Weights of a small transformer language model.
Size: width 640, MLP 2560 squared ReLU, vocabulary 24216, 95.5M parameters.
Architecture: RMSNorm before each block, learned and rotary positions, no biases in attention or MLP, untied embeddings, normalized queries and keys.
MLP neurons of a small language model. Each row is named by its layer, matrix (down: output weights) and neuron, and shows model dimensions 229-324. Each number is 50 + 10 x the weight over its row's rms, rounded and kept within 0 to 99.
A block is one neuron, or neurons of one layer that tend to fire together. Before each block is what it responds to, as a language model described it from the Wikipedia text at the highest values.

Responds to: Common nouns for places, buildings and objects, usually after "the" or "a", such as station, town, prison, island; strongest on "dam" pieces (dammed, dams, Damascus) and "Merr" in Merrill.
L3.down16:54 47 36 27 40 51 57 62 62 62 53 35 50 59 68 50 58 42 60 46 64 46 61 37 53 40 40 54 53 54 39 39 55 45 59 53 75 34 47 39 63 49 49 69 48 39 52 49 51 60 35 52 54 36 53 51 56 59 39 52 58 39 53 45 62 46 47 67 56 34 38 60 71 56 36 54 54 44 51 57 52 42 52 63 41 54 60 31 50 39 44 39 81 54 54 67
L3.down239:64 54 61 60 56 48 47 49 69 48 54 49 48 42 67 37 33 53 50 44 55 31 48 58 28 47 39 60 56 33 47 46 52 56 54 57 52 37 57 47 47 46 65 40 50 55 56 55 75 70 27 66 34 47 44 69 52 65 50 44 53 52 73 55 59 49 57 38 58 53 50 50 50 61 63 59 50 64 42 52 44 49 48 43 44 48 42 59 44 55 45 54 54 73 53 57
L3.down557:53 33 62 35 49 56 63 46 36 56 69 37 44 47 37 42 56 51 43 44 59 50 45 52 63 40 41 60 61 53 48 64 53 62 54 62 54 62 73 58 70 49 34 51 67 55 59 63 57 71 56 52 63 51 58 61 50 46 44 53 47 53 40 55 36 42 53 52 54 60 45 48 56 68 59 66 48 41 47 35 42 58 34 46 63 60 47 52 40 38 49 47 49 51 52 41
L3.down765:46 43 72 30 43 35 50 29 41 44 47 59 55 55 25 43 41 66 41 47 56 56 59 54 50 38 54 55 61 30 43 49 42 63 63 38 51 48 49 41 56 42 65 57 60 60 47 57 52 58 36 49 46 50 64 71 55 45 55 24 58 49 73 62 42 49 46 46 36 62 63 44 41 49 31 42 42 56 33 49 50 50 45 56 53 46 50 43 52 41 59 58 34 69 36 50
L3.down1028:19 42 38 54 37 48 52 64 68 48 63 44 49 35 56 46 48 45 51 35 47 65 69 40 47 57 51 51 38 53 49 62 59 37 54 41 49 47 54 52 48 39 45 51 58 40 44 39 39 56 50 53 58 38 53 41 27 41 57 49 50 55 64 59 47 50 32 39 42 74 58 46 50 44 34 68 62 60 50 50 57 61 52 52 55 48 31 42 49 44 59 71 61 32 50 47
L3.down1098:61 43 46 50 43 53 52 58 36 58 70 37 53 46 46 38 34 64 59 58 41 43 41 62 53 59 62 49 62 33 49 51 52 65 58 46 65 54 61 38 56 51 46 79 54 61 63 53 60 53 38 68 48 45 49 62 67 44 46 51 71 47 47 52 40 43 71 59 56 54 60 60 53 63 37 48 67 39 40 38 42 55 70 38 52 30 61 51 45 56 44 51 28 59 57 58
L3.down1160:44 60 37 36 43 61 46 70 49 57 59 51 50 54 28 45 62 60 58 44 55 47 49 56 50 46 51 60 61 48 46 61 50 63 51 65 59 54 65 46 60 70 44 57 39 62 30 55 61 35 49 50 37 60 55 63 61 45 59 43 65 44 60 44 63 45 71 57 59 63 68 52 57 61 59 62 31 44 32 25 51 60 47 44 41 36 42 47 57 51 54 56 58 24 54 51
L3.down1203:38 50 57 48 37 38 23 47 33 52 72 57 31 62 29 57 44 52 49 61 59 63 55 46 60 41 35 48 63 39 47 58 46 54 50 83 64 69 48 29 54 29 62 70 53 47 64 60 45 64 43 56 50 55 62 48 56 59 37 45 59 61 64 48 41 36 64 55 53 49 43 46 64 47 51 58 39 60 43 55 63 70 73 54 44 48 47 38 49 48 41 44 47 58 55 50
L3.down1384:31 43 47 61 31 45 66 44 46 64 47 59 48 57 42 67 51 51 62 51 42 65 58 53 60 41 54 59 50 63 49 42 51 52 44 78 56 44 54 60 39 63 62 52 49 53 60 71 39 34 55 35 63 47 59 43 51 49 46 35 50 45 45 44 53 38 27 49 51 46 60 72 59 47 62 42 37 24 33 42 54 43 57 47 47 57 38 60 41 51 58 54 58 41 42 41
L3.down1603:33 55 56 49 38 35 41 52 37 48 52 50 41 59 43 51 47 41 42 62 59 40 52 37 54 45 40 39 55 21 43 46 65 44 49 63 62 55 61 41 66 46 51 58 48 58 43 55 55 57 50 65 42 49 21 53 59 63 42 43 55 38 55 53 51 41 56 56 55 69 46 53 52 61 54 66 51 44 42 44 60 68 49 46 62 54 50 36 46 57 38 57 48 57 66 51
L3.down1623:52 40 42 70 51 62 42 38 50 36 49 51 45 51 31 47 53 42 62 61 55 39 50 41 52 41 50 50 56 32 49 47 42 65 58 34 60 60 55 43 65 42 39 68 48 61 65 47 43 51 52 48 46 54 51 48 61 53 56 39 53 42 63 51 55 42 63 43 32 62 35 58 52 54 19 56 65 42 53 52 71 43 66 33 49 41 44 40 39 34 52 54 56 42 55 47
L3.down1783:56 47 50 52 36 47 58 50 44 58 40 50 53 56 28 52 52 41 30 51 56 43 46 63 43 36 55 43 60 40 55 39 55 40 48 61 63 31 63 58 49 66 40 52 48 61 45 49 55 56 41 48 56 38 56 51 58 42 56 44 60 49 57 57 45 33 52 56 58 59 58 51 62 63 40 52 43 32 51 50 59 33 48 57 48 40 60 63 62 46 31 46 51 61 50 47
L3.down1808:27 40 49 51 46 58 52 48 55 55 60 58 25 43 55 26 56 58 33 59 41 41 51 36 66 53 41 48 55 31 41 47 59 54 67 63 37 50 50 36 55 35 60 54 52 59 45 51 62 65 52 53 60 44 63 43 54 58 44 59 55 47 52 47 42 46 49 56 64 48 45 49 42 47 51 45 50 42 47 46 63 55 62 56 48 50 46 64 45 49 61 46 61 52 50 64
L3.down1836:65 43 54 46 46 51 41 48 46 64 60 60 40 73 54 57 52 40 60 62 54 48 55 52 58 32 48 57 55 46 69 60 52 44 58 56 55 48 62 37 44 39 60 70 42 55 31 64 58 66 46 65 54 59 44 59 58 37 52 44 51 44 45 47 50 79 47 44 48 68 44 56 62 41 65 65 52 36 62 52 67 51 55 49 40 56 51 46 55 45 45 61 55 58 42 78
L3.down2025:46 55 53 64 53 52 47 60 51 64 56 76 37 60 47 35 39 30 52 56 57 67 59 52 63 60 58 62 50 51 44 43 43 52 62 62 47 62 53 41 63 43 59 59 48 59 37 50 72 53 32 50 50 49 59 46 43 56 57 44 41 36 35 56 52 31 62 38 64 55 46 45 64 46 60 34 51 51 54 52 57 54 36 50 45 31 42 42 33 43 62 55 65 18 51 57
L3.down2495:38 55 47 51 51 47 51 50 63 49 43 44 38 39 55 46 54 55 50 54 45 24 47 56 72 52 44 35 62 45 38 42 51 61 65 54 43 45 49 39 59 38 43 53 45 42 48 49 55 66 48 52 66 50 59 47 53 73 41 64 64 67 43 47 37 49 46 59 66 48 47 49 49 43 42 48 59 45 45 57 63 55 56 60 41 36 46 68 43 62 70 43 57 35 51 66

Responds to: First-name or word-start tokens beginning a proper name, mostly in credit lists, tables, or after commas, such as Sam, Ed, Ben, plus place-name starts like Samarkand.
L3.down259:52 35 46 57 63 63 62 52 56 81 54 41 50 55 36 27 54 46 43 57 47 47 46 44 62 56 56 55 55 59 48 51 43 59 56 67 38 66 42 55 55 41 40 70 35 45 52 47 55 44 57 65 37 52 58 44 66 46 57 38 62 23 83 56 33 44 49 51 54 81 46 60 67 46 52 38 48 47 51 41 55 53 54 57 49 47 40 50 35 58 62 49 50 46 48 44
L3.down371:62 59 48 64 56 58 60 46 52 70 51 54 57 38 52 49 39 51 34 61 49 60 38 47 52 39 48 58 44 51 38 63 56 41 55 48 63 42 56 63 62 46 63 53 57 51 45 52 60 42 41 53 61 51 54 42 57 53 48 45 53 50 73 56 51 47 61 46 42 57 47 53 68 49 44 53 51 37 46 60 46 57 55 35 52 59 56 22 50 72 40 38 39 46 65 50
L3.down432:47 60 40 58 60 25 46 54 64 52 34 47 58 55 41 45 70 58 47 43 61 60 38 44 48 54 27 54 37 55 53 64 37 59 56 58 55 63 52 58 44 50 41 44 56 43 60 48 43 35 56 51 62 70 45 61 54 44 61 47 52 73 55 40 43 44 72 36 67 51 49 53 56 41 63 32 44 33 47 57 52 37 44 33 56 62 51 39 54 53 48 47 48 24 71 48
L3.down439:52 43 58 56 45 46 73 61 47 39 54 72 48 55 51 65 45 47 45 49 43 44 48 39 59 58 60 45 42 56 34 48 41 54 47 53 64 53 37 48 38 47 56 63 40 50 44 45 43 46 56 63 40 57 33 64 47 54 55 51 54 50 62 50 54 53 34 60 31 37 55 50 54 49 60 45 66 54 38 57 46 51 61 39 47 34 64 51 48 49 35 56 49 40 58 61
L3.down473:41 69 50 59 47 50 54 39 40 53 52 54 45 37 51 40 55 54 66 44 44 35 42 52 63 40 54 43 50 43 58 41 54 51 58 52 29 59 55 52 48 33 68 70 55 46 50 37 47 47 68 67 45 56 63 44 58 50 57 44 57 44 49 54 58 56 55 53 45 61 41 48 48 29 64 58 55 60 46 61 56 46 54 33 38 31 48 38 50 56 46 49 57 40 45 50
L3.down683:38 48 51 60 51 36 64 64 39 56 42 51 47 51 47 40 43 55 44 55 47 41 51 39 60 41 59 59 50 74 43 57 52 35 58 45 51 53 53 43 58 51 51 51 43 54 49 41 50 53 62 53 32 63 45 62 49 47 55 51 48 45 46 54 51 72 54 47 47 48 42 57 60 54 60 55 52 43 62 38 45 60 55 44 54 41 53 49 50 62 61 53 40 44 54 51
L3.down819:46 56 46 54 48 35 62 30 56 47 63 63 60 45 45 31 61 43 43 53 56 33 34 38 52 44 42 43 41 53 57 61 48 52 54 51 68 44 50 38 55 69 50 48 68 35 51 53 48 55 55 78 46 53 61 41 44 48 71 52 51 55 43 59 50 49 71 47 49 55 46 63 30 47 58 53 36 37 33 62 67 55 53 47 35 49 45 48 51 48 51 40 45 36 58 42
L3.down911:44 49 59 60 43 50 73 47 35 53 46 44 39 45 62 39 43 65 54 69 47 30 43 39 44 43 48 51 41 56 38 54 47 43 43 53 45 52 48 50 50 51 68 60 43 55 61 42 49 54 49 60 54 41 45 69 55 55 52 48 32 57 49 32 43 57 68 51 41 44 65 38 60 46 62 60 60 62 41 47 48 42 52 54 47 38 64 56 60 59 40 48 45 44 49 61
L3.down998:42 73 59 64 49 50 52 57 47 58 54 64 39 46 56 58 54 40 41 48 59 43 54 42 46 48 52 49 49 47 66 61 46 57 47 72 51 57 53 49 64 35 44 58 40 57 63 49 44 57 39 54 53 45 58 80 56 59 54 36 51 59 50 33 48 52 47 61 50 44 54 52 65 50 52 46 68 33 52 40 52 55 54 41 40 31 49 57 48 57 50 61 47 69 51 49
L3.down1420:67 42 61 46 55 55 54 54 36 64 37 60 57 45 40 53 34 45 56 57 76 52 36 44 43 57 39 56 48 59 54 62 51 65 51 57 48 64 40 47 61 52 47 34 58 54 44 47 46 73 53 44 45 39 64 52 38 41 56 41 60 43 62 39 55 55 69 65 64 61 45 65 54 36 54 46 51 07 64 53 44 46 51 36 64 61 39 36 63 50 52 38 54 34 48 50
L3.down1522:44 45 52 38 48 52 45 40 49 55 41 58 42 51 53 59 59 72 55 54 49 68 49 32 57 43 52 54 54 32 35 64 55 60 50 36 55 54 52 59 47 37 44 64 63 44 40 49 54 46 58 59 58 39 50 57 57 34 41 39 44 40 54 48 34 40 56 51 68 58 28 41 67 52 65 70 60 37 57 52 33 62 61 45 48 50 52 48 41 42 41 53 58 50 41 56
L3.down1561:50 70 45 51 45 41 40 36 50 39 58 84 38 40 57 54 50 55 39 51 44 61 54 54 66 57 40 47 42 36 57 52 53 47 69 54 34 67 26 46 62 32 61 44 40 74 59 40 61 50 56 56 72 49 48 62 69 49 58 26 55 57 54 59 50 48 35 54 54 49 58 60 43 52 52 41 60 53 40 45 50 43 58 42 32 56 45 41 50 52 54 63 51 50 49 32
L3.down2082:57 52 36 59 42 40 65 48 72 69 53 57 39 38 46 42 38 44 38 58 49 38 54 50 55 56 55 40 51 64 57 49 52 59 47 62 63 53 60 52 59 36 43 57 33 50 47 49 49 60 60 54 43 43 40 67 57 59 59 47 47 41 61 53 45 55 45 54 57 43 45 60 53 24 59 65 49 51 49 53 51 61 57 53 33 47 56 35 40 66 44 49 45 42 45 46
L3.down2092:47 48 61 42 41 62 40 52 64 46 56 44 48 31 40 52 57 40 58 52 46 53 27 60 48 70 54 43 54 36 31 51 49 56 44 46 61 46 59 42 51 42 52 48 46 47 34 55 58 42 52 60 50 51 59 55 37 44 49 43 62 51 58 54 60 44 42 46 38 47 47 60 58 57 44 46 79 27 61 41 41 57 64 46 52 38 47 60 39 53 69 58 69 44 60 41
L3.down2168:42 54 37 50 40 54 47 38 52 40 65 50 52 47 36 48 33 42 38 48 53 32 56 46 58 56 50 57 44 64 44 48 61 47 52 56 41 70 49 65 46 27 53 49 50 55 43 64 45 49 59 63 39 64 44 61 44 29 51 61 39 57 50 60 57 46 44 53 32 42 48 45 45 53 52 40 60 36 53 26 54 57 46 46 36 53 52 62 50 52 46 46 60 37 49 61
L3.down2450:49 47 36 37 47 56 23 47 38 47 57 68 49 51 65 34 61 54 48 60 53 63 41 46 40 33 18 47 70 36 51 49 45 47 48 48 57 47 45 37 57 48 55 46 61 46 51 54 50 40 41 42 57 49 53 56 62 41 41 41 63 63 57 67 51 50 44 60 32 42 40 72 54 24 26 46 45 36 65 49 41 44 45 55 42 63 50 54 56 42 50 54 62 59 49 51

Responds to: Verbs of nominating, appointing or promoting, mostly after "was" or a subject (nominated, signed, appointed), plus award and election words in tables (Award, Candidate, Runner-up).
L3.down171:64 59 57 36 54 47 63 37 38 49 58 41 55 44 69 49 39 49 57 58 53 44 55 66 46 43 43 49 36 55 47 52 39 43 54 50 58 55 48 58 36 44 28 57 41 57 46 52 55 29 43 52 39 49 55 44 35 41 55 60 36 42 45 49 39 49 52 54 55 38 40 63 49 51 47 47 43 63 62 62 39 51 43 59 45 42 55 47 67 54 53 48 54 32 41 63
L3.down173:54 55 49 41 31 45 66 44 45 53 54 44 59 57 55 56 54 56 60 45 44 54 44 57 53 51 46 53 52 47 32 65 32 49 57 73 37 51 54 58 36 44 59 73 48 41 54 24 52 56 30 56 68 54 55 69 60 46 47 49 60 50 37 56 45 52 34 63 57 29 54 53 45 61 53 50 59 67 46 44 75 67 45 52 60 46 61 52 49 68 56 53 54 37 62 58
L3.down256:52 42 64 59 57 47 73 61 55 57 44 51 52 70 72 44 45 56 57 57 42 39 37 52 47 26 56 50 49 61 56 51 44 49 52 56 59 51 54 38 23 48 56 41 57 48 44 46 63 47 46 85 68 50 55 37 35 39 44 66 65 52 41 56 62 64 66 64 45 41 44 47 44 42 58 47 45 43 37 51 47 44 41 54 51 43 45 49 56 48 66 57 45 46 69 43
L3.down361:61 45 43 38 49 42 60 37 52 49 51 41 71 57 42 41 60 46 55 52 47 50 44 40 60 43 38 55 47 55 52 46 45 44 48 59 58 23 74 38 48 47 27 53 51 40 38 44 47 50 41 74 50 38 47 48 37 55 43 39 64 63 56 45 57 48 58 53 52 52 58 68 46 59 38 65 74 50 50 42 51 44 59 52 48 64 51 60 65 58 52 56 42 48 48 57
L3.down876:62 51 39 63 51 40 48 52 42 66 50 32 46 68 51 58 36 34 67 42 51 30 53 53 43 31 41 44 52 66 57 45 48 55 49 38 62 44 63 49 37 72 37 65 44 24 57 55 68 43 51 69 58 49 39 29 37 56 53 47 45 31 25 64 44 41 52 41 47 34 44 43 38 43 45 43 52 61 63 49 51 59 42 44 71 41 61 59 49 66 38 56 54 31 59 45
L3.down989:50 47 43 48 55 49 62 57 56 62 50 45 40 52 58 50 51 36 71 50 50 46 46 46 38 49 44 56 46 53 46 39 49 43 64 64 48 44 38 50 25 38 45 52 59 49 56 32 42 35 41 62 60 42 51 60 34 36 26 51 35 42 37 56 52 52 54 63 50 37 34 44 69 50 40 42 65 26 54 59 46 45 57 57 55 43 56 56 50 53 55 55 62 42 41 47
L3.down1120:53 57 57 39 64 49 58 51 56 48 56 38 51 47 55 39 46 51 56 43 50 55 60 58 44 63 38 48 51 47 61 63 51 58 27 51 53 42 54 52 53 41 64 42 52 37 43 28 42 56 56 48 54 54 41 52 38 44 42 50 43 56 59 36 49 55 52 74 47 27 35 65 32 52 60 55 53 62 40 52 53 62 51 45 68 50 57 37 62 61 44 35 51 68 42 58
L3.down1254:42 50 51 48 49 30 54 51 22 42 59 48 54 55 44 37 50 50 48 65 47 34 41 54 37 50 41 41 54 51 49 40 50 62 50 64 28 50 54 54 38 64 38 59 41 42 53 68 72 57 49 74 57 54 33 60 62 47 58 52 40 43 64 49 64 64 59 54 55 43 46 56 66 57 42 58 60 32 55 50 63 56 41 37 54 43 61 52 52 50 46 45 66 55 54 68
L3.down1324:49 39 30 41 44 43 34 33 41 37 47 36 51 38 42 47 40 53 57 42 41 51 36 42 46 58 46 27 51 42 59 45 35 59 42 60 43 39 50 45 48 54 49 51 49 54 66 56 63 45 47 54 54 49 39 61 60 51 37 50 47 70 69 34 62 54 56 45 58 21 51 45 49 54 32 65 53 63 51 57 55 34 53 36 43 43 52 44 51 53 68 63 52 51 60 38
L3.down1411:26 51 67 52 51 51 57 41 55 36 56 56 61 54 67 52 49 69 52 56 55 54 65 60 51 53 52 69 54 55 50 60 26 50 57 49 55 50 72 52 58 50 49 59 60 47 48 43 52 51 33 32 37 44 34 43 55 47 47 53 39 58 46 42 45 46 52 52 68 52 39 54 42 46 48 26 40 67 41 48 48 57 62 61 56 58 47 49 68 51 53 81 41 59 46 42
L3.down1457:48 52 49 37 40 34 55 68 50 49 45 50 48 44 52 40 38 59 33 56 62 45 54 41 47 50 75 53 62 43 44 46 54 38 43 40 67 43 47 49 37 43 36 34 57 60 49 50 36 51 32 62 59 56 35 34 40 38 40 59 26 48 53 39 41 46 51 52 55 44 45 52 53 41 53 48 54 36 61 42 41 36 63 35 49 48 61 57 45 41 68 56 56 53 60 64
L3.down1688:59 57 61 33 61 57 73 57 48 37 48 47 47 60 61 44 57 44 64 54 46 36 38 45 60 35 56 53 36 63 29 57 38 59 42 47 70 62 49 51 52 49 55 45 45 44 58 42 67 54 40 87 50 49 51 48 46 49 56 39 52 45 37 64 46 57 43 61 50 49 44 46 35 39 53 67 50 53 48 49 54 48 49 52 71 38 46 35 51 46 58 55 52 52 59 61
L3.down1718:81 56 44 54 50 43 44 42 58 60 43 45 53 43 48 44 45 37 52 39 43 50 62 59 53 45 43 49 49 52 51 47 51 40 46 55 57 54 59 50 51 54 27 47 61 43 55 56 57 32 37 54 40 41 57 50 23 64 58 57 45 46 49 70 36 57 36 67 48 32 34 63 37 55 52 67 51 72 60 55 50 57 37 51 56 44 55 43 69 56 40 67 41 40 37 64
L3.down1951:55 37 52 54 49 59 53 61 37 56 37 41 60 69 60 71 75 60 56 52 65 48 58 56 42 56 45 31 46 57 50 63 44 61 50 55 64 51 60 55 52 62 58 54 45 39 40 61 63 57 55 54 38 60 63 27 32 34 37 48 58 50 43 46 60 66 57 68 39 54 55 40 46 42 63 59 54 48 50 49 49 64 63 68 60 36 54 44 38 43 43 60 52 56 30 49
L3.down2443:58 48 53 31 51 44 48 41 62 43 38 41 64 52 66 41 59 40 45 54 34 47 39 46 55 50 36 52 47 46 45 46 56 34 51 66 50 42 62 32 60 48 26 54 62 55 41 57 57 23 50 64 22 45 48 50 38 70 51 43 68 48 69 41 62 34 73 43 63 31 47 52 37 65 58 49 59 48 57 48 56 51 39 62 39 40 54 53 55 62 49 58 51 41 66 50
L3.down2503:62 33 56 38 44 45 49 60 31 51 52 50 41 60 68 58 42 73 46 56 49 39 53 41 33 44 29 41 40 58 51 53 48 46 63 69 40 54 51 41 67 43 51 64 46 46 41 64 58 39 55 31 47 53 64 40 36 34 57 71 58 59 49 36 45 43 81 44 39 61 46 34 50 49 57 53 56 34 49 43 50 58 55 43 68 69 59 57 43 50 59 63 70 58 54 47

Responds to: Person first names at the start of a name in list items, table cells, or credits, as in "- Nick Charles", "| Steve Jarvis"; rarely ordinary words.
L5.down483:45 50 43 46 45 30 56 55 56 61 45 47 47 53 46 35 46 48 52 61 39 56 51 57 44 53 62 41 56 55 66 42 33 37 38 69 54 52 42 63 55 33 40 59 43 45 48 35 57 52 40 61 46 50 50 52 57 54 50 61 41 56 48 54 50 60 37 51 60 49 40 60 53 38 60 59 57 48 54 52 53 51 47 55 53 47 56 48 44 82 53 54 53 47 41 49
L5.down661:55 55 48 57 55 27 54 35 52 45 49 51 46 60 44 38 47 54 61 55 57 60 48 53 63 61 45 46 57 46 45 58 51 41 49 50 49 52 55 50 45 38 52 46 40 54 54 60 60 61 59 55 61 52 39 63 58 44 44 58 52 67 36 39 42 57 54 40 72 46 63 51 46 53 49 72 54 44 55 58 41 54 43 46 47 44 41 56 57 54 61 48 40 53 62 55
L5.down1565:41 54 48 45 39 23 67 41 53 49 65 40 38 54 63 45 49 54 44 55 62 38 79 57 39 48 43 48 41 54 59 51 42 58 44 44 53 66 51 61 63 50 38 43 44 60 55 56 52 52 47 48 33 62 49 53 59 41 60 36 43 54 39 42 68 62 37 46 50 54 45 45 59 42 72 54 75 52 33 59 49 49 41 49 37 49 64 66 43 58 49 58 49 43 59 64
L5.down1856:29 41 50 54 61 54 50 45 57 66 53 50 36 55 50 47 57 34 35 66 49 46 55 51 48 45 36 47 46 81 65 70 65 66 47 68 66 37 53 75 53 34 39 49 47 55 58 60 54 42 50 73 28 44 38 41 41 56 46 58 53 44 37 51 43 52 40 43 60 48 52 55 52 48 57 64 46 48 62 63 63 52 52 42 68 49 56 63 71 50 47 65 43 48 36 50

Responds to: Short concrete nouns for places, structures or objects, often after "the", and sometimes the first piece of a longer word: beach, house, fort, street, Bay, bar(rows).
L2.down389:51 52 62 58 43 49 38 54 46 59 62 53 47 59 39 31 51 71 40 47 46 48 44 43 77 31 47 57 70 34 58 45 53 52 71 59 55 51 77 45 55 26 33 48 57 51 28 42 77 58 57 59 40 47 55 54 54 41 50 49 52 51 68 38 47 54 56 61 51 66 48 53 33 46 32 59 36 42 63 38 67 49 59 47 47 51 54 40 47 53 65 48 34 54 43 52

Responds to: First word piece of a name or word that continues, especially Sam- (Samurai, Samson, Samuels), also Jim-my, pat-ella, and first names like Sam or David in lists and tables.
L2.down1903:68 62 55 45 49 53 59 30 64 70 32 60 55 45 67 56 65 58 48 40 44 53 46 59 45 61 32 44 29 54 41 62 54 60 38 64 31 66 33 44 61 44 63 61 32 56 52 44 58 39 56 47 45 47 42 59 69 56 45 42 49 41 61 60 48 53 69 55 49 42 62 58 52 46 56 61 51 37 48 48 42 51 48 45 34 41 69 34 43 39 51 46 44 55 57 50

Responds to: Head nouns closing a named or described place, institution or event, such as palace, terminal, museum, court, Stadium, Championships, magazine.
L5.down1254:39 53 34 46 38 34 22 58 47 46 52 40 50 57 39 54 47 49 35 46 40 58 70 43 52 43 50 54 31 46 51 62 60 38 52 48 55 44 64 56 54 38 34 60 59 52 43 65 55 58 52 41 38 50 44 60 53 34 45 44 52 59 52 48 49 43 47 47 68 51 54 56 47 39 37 52 61 43 52 54 59 48 61 48 37 58 59 50 39 45 56 48 53 56 53 64
L5.down2342:34 46 27 44 42 51 44 44 42 42 52 50 35 58 44 48 60 39 54 58 47 58 35 50 41 44 24 49 50 50 87 44 47 52 54 46 27 35 59 46 38 35 49 40 52 62 59 62 73 30 75 58 46 60 46 50 40 40 43 41 73 37 42 61 63 47 60 49 58 67 43 61 49 45 20 45 48 37 46 34 49 61 67 35 49 50 48 45 62 39 77 49 60 67 56 51
L5.down2364:51 59 47 47 36 46 33 41 42 54 56 42 46 54 49 66 48 56 49 53 48 30 49 58 59 37 46 44 56 34 54 47 60 51 47 70 53 49 77 47 72 40 47 64 53 61 42 55 47 59 43 48 40 53 36 45 72 52 59 35 56 54 67 56 47 43 47 50 56 65 69 38 47 44 42 59 53 42 59 48 69 51 42 60 54 35 50 54 38 39 40 50 55 56 36 71
L5.down2423:37 63 57 49 26 43 35 56 50 58 42 46 71 60 40 51 51 40 54 51 57 37 42 63 51 42 44 53 55 45 51 51 64 51 54 42 58 53 59 46 55 53 51 58 47 48 42 59 62 54 47 53 59 45 49 61 54 49 62 40 56 46 54 33 55 47 50 49 57 66 42 55 32 57 50 55 51 39 45 47 56 60 42 32 62 31 45 25 42 43 33 61 33 61 57 51

Responds to: Nouns and verbs for recording, performing and labels in music, film and broadcasting text, such as signed, sound, voice, playing, Records.
L2.down1520:43 55 37 51 54 46 39 51 39 45 63 48 49 45 51 60 52 52 40 44 48 48 20 37 43 61 24 33 44 42 60 62 36 44 45 59 54 54 42 56 51 54 51 50 56 60 39 43 60 44 60 55 48 54 49 44 47 57 34 32 35 55 52 54 56 39 71 32 48 48 39 39 36 36 17 63 48 56 49 44 54 49 58 45 49 60 48 70 42 40 80 46 45 63 78 52

Responds to: Main verbs right after a sentence subject, strongest for winning or receiving, as in "and won a gold medal", "He received his B.Arch.", "the company obtained".
L5.down1215:54 47 39 53 45 55 71 52 42 34 38 48 41 31 51 57 46 39 30 56 51 46 49 58 59 44 54 68 36 54 36 40 45 23 43 23 50 58 65 33 33 54 24 55 55 60 74 49 38 54 50 58 59 58 50 41 40 68 34 34 40 47 40 56 38 66 47 57 69 36 28 42 55 62 58 58 45 40 52 46 52 47 29 41 41 54 48 56 46 65 39 43 34 41 71 49
L5.down1473:59 48 65 61 38 45 43 47 56 31 56 52 45 45 51 49 38 55 57 72 48 59 40 67 53 42 57 42 53 65 38 36 45 41 51 44 57 54 47 50 54 51 33 50 55 53 60 61 56 61 51 47 46 66 60 45 45 63 54 50 49 51 68 47 54 37 47 39 58 36 48 57 57 58 50 63 42 42 42 44 19 32 50 62 32 36 65 43 60 52 55 57 37 40 79 67
L5.down1488:51 41 53 53 41 36 37 51 64 46 40 42 57 47 59 51 63 44 59 46 49 46 30 42 46 57 48 47 44 31 44 47 55 44 54 59 71 45 54 60 51 44 45 52 61 54 44 47 38 49 51 51 52 29 51 40 46 51 40 53 42 61 71 69 47 56 66 40 57 56 44 53 47 38 43 54 64 52 56 40 33 56 49 54 41 42 49 58 56 41 49 74 46 56 72 49
L5.down1603:45 44 60 48 63 48 46 46 42 29 42 41 47 40 53 57 58 37 52 57 56 57 51 38 51 34 25 46 45 58 63 51 35 30 46 50 42 44 43 50 51 58 36 50 55 54 63 68 44 33 48 56 45 49 49 50 21 59 57 29 40 38 45 49 36 45 55 50 50 25 44 60 48 57 48 50 58 62 47 65 46 54 43 49 44 60 51 39 61 55 55 67 44 35 64 47